MLP neurons of a small language model. Each row is named by its layer, matrix (up: input weights) and neuron, and shows model dimensions 16-111. Each number is 128 + 24 x the weight over its row's rms, rounded and kept within 0 to 255. Numbers have three digits each.
Before each neuron's rows, "fires in" lists the words (lower case) most often at its 100 highest values on Wikipedia text that the model never trained on.

fires in: "also", "not", "games", "final", "event", "announced"
L3.up540:111126135115151087165125110068127167103141126165155135148091137158107158125110122165103135097113159103140150138096091117108123113152164136094109100175165138134115135086144134117073112121179147128162091149122148116084124124184154155129155163078140128118131089121112126106150139116136148130

fires in: "november", "charles", "n", "january", "december", "robert"
L3.up473:140100124113133113117103111169114100126127135153177159166147144125112126144149125141093123126113138120115139121143107121144145091099114147121090112121151154132139143153106095159130094148164128084097128172142115144073143129108141124104120120116125118082135143194163130178111133115121133123

fires in: "votes", "without", "candidates", "points"
L3.up301:153083116152102147129142154137108118132100142124087104134125164109136122138153131118108135134136137153124151188113144123159104114101144122125136156124117126124127136129141129171072068110121126102129148126153103127119113129094109108136119128134150142096084143092116142154099141128138129178

fires in: "an", "became", "as", "another", "any", "or"
L3.up430:092108137118102122173119110120107151131139112112116085136156126157132117073094172158132106085106137128118181175099124136169119099143139104124127152101152108087094164136138156095119092104113134137106100169112109165094143128147149120140132148113126112126102121135110140143105071135159128161

fires in: "with", "through", "up", "where", "throughout"
L3.up190:114149118152156133133101125132187146142078105143146104092082118106118136141132123133122135133149109147146127138086111147118124138085126137112131135163146149108115130156134127167124108144097102114081089118161151136104128140147141144141112133142137111133100102140118114136107144148145108115

fires in: "had", "has", "he", "have", "should"
L3.up766:161140135154097125134123122150173121104184105130151047141117125117119140068138126107114156158149143174140147134082121201132138144074108145144144136183089106131112119111107150091130131141144135103162088129126114154096144141115092151112151137176124134147139152166136144144110076163144126105

fires in: "which", "there", "it"
L3.up603:103160151175126136158123135128115108131109128107124158100112106136132114127135146160082087149128126138154165081125159114129116145111152158111111110128120163142126139108153088110075120142118098099115137165141156100125144135112119150111132112121131128125100157144104148139111068117108133135

fires in: "wilson", "germany", "german", "archerfield", "johnson", "shelton"
L3.up1009:147163146135081153122106149145107096103145126157150164117129110134139178124150146115115106169139109125119130148094108104133118141112190142137067146133131120144116104074160090137100163147161104137095128110127132139133090125169147163111167140131107157115123073121147133140082135118146158084

fires in: "his", "second", "third", "children"
L3.up994:103144152137105148155107126124133115128133140133155150137160136153128192058118142162149111152107105175112126144088141133139170088139164122130084143177132117111102122100127115074110114116104166141155089090174109158094108124138095150085155098101110108162128079138126139119098128178161143154

fires in: "that", "where", "selected"
L3.up701:150163133154126119129108112112137109130121133132126135100142118134128122120159140141111137124147131118142079123139118128142129144093161122055166091157156196165117112138129113136109086116151079097154134152152082134088131103114080133089144128120123135128095132168131135129129162107151142139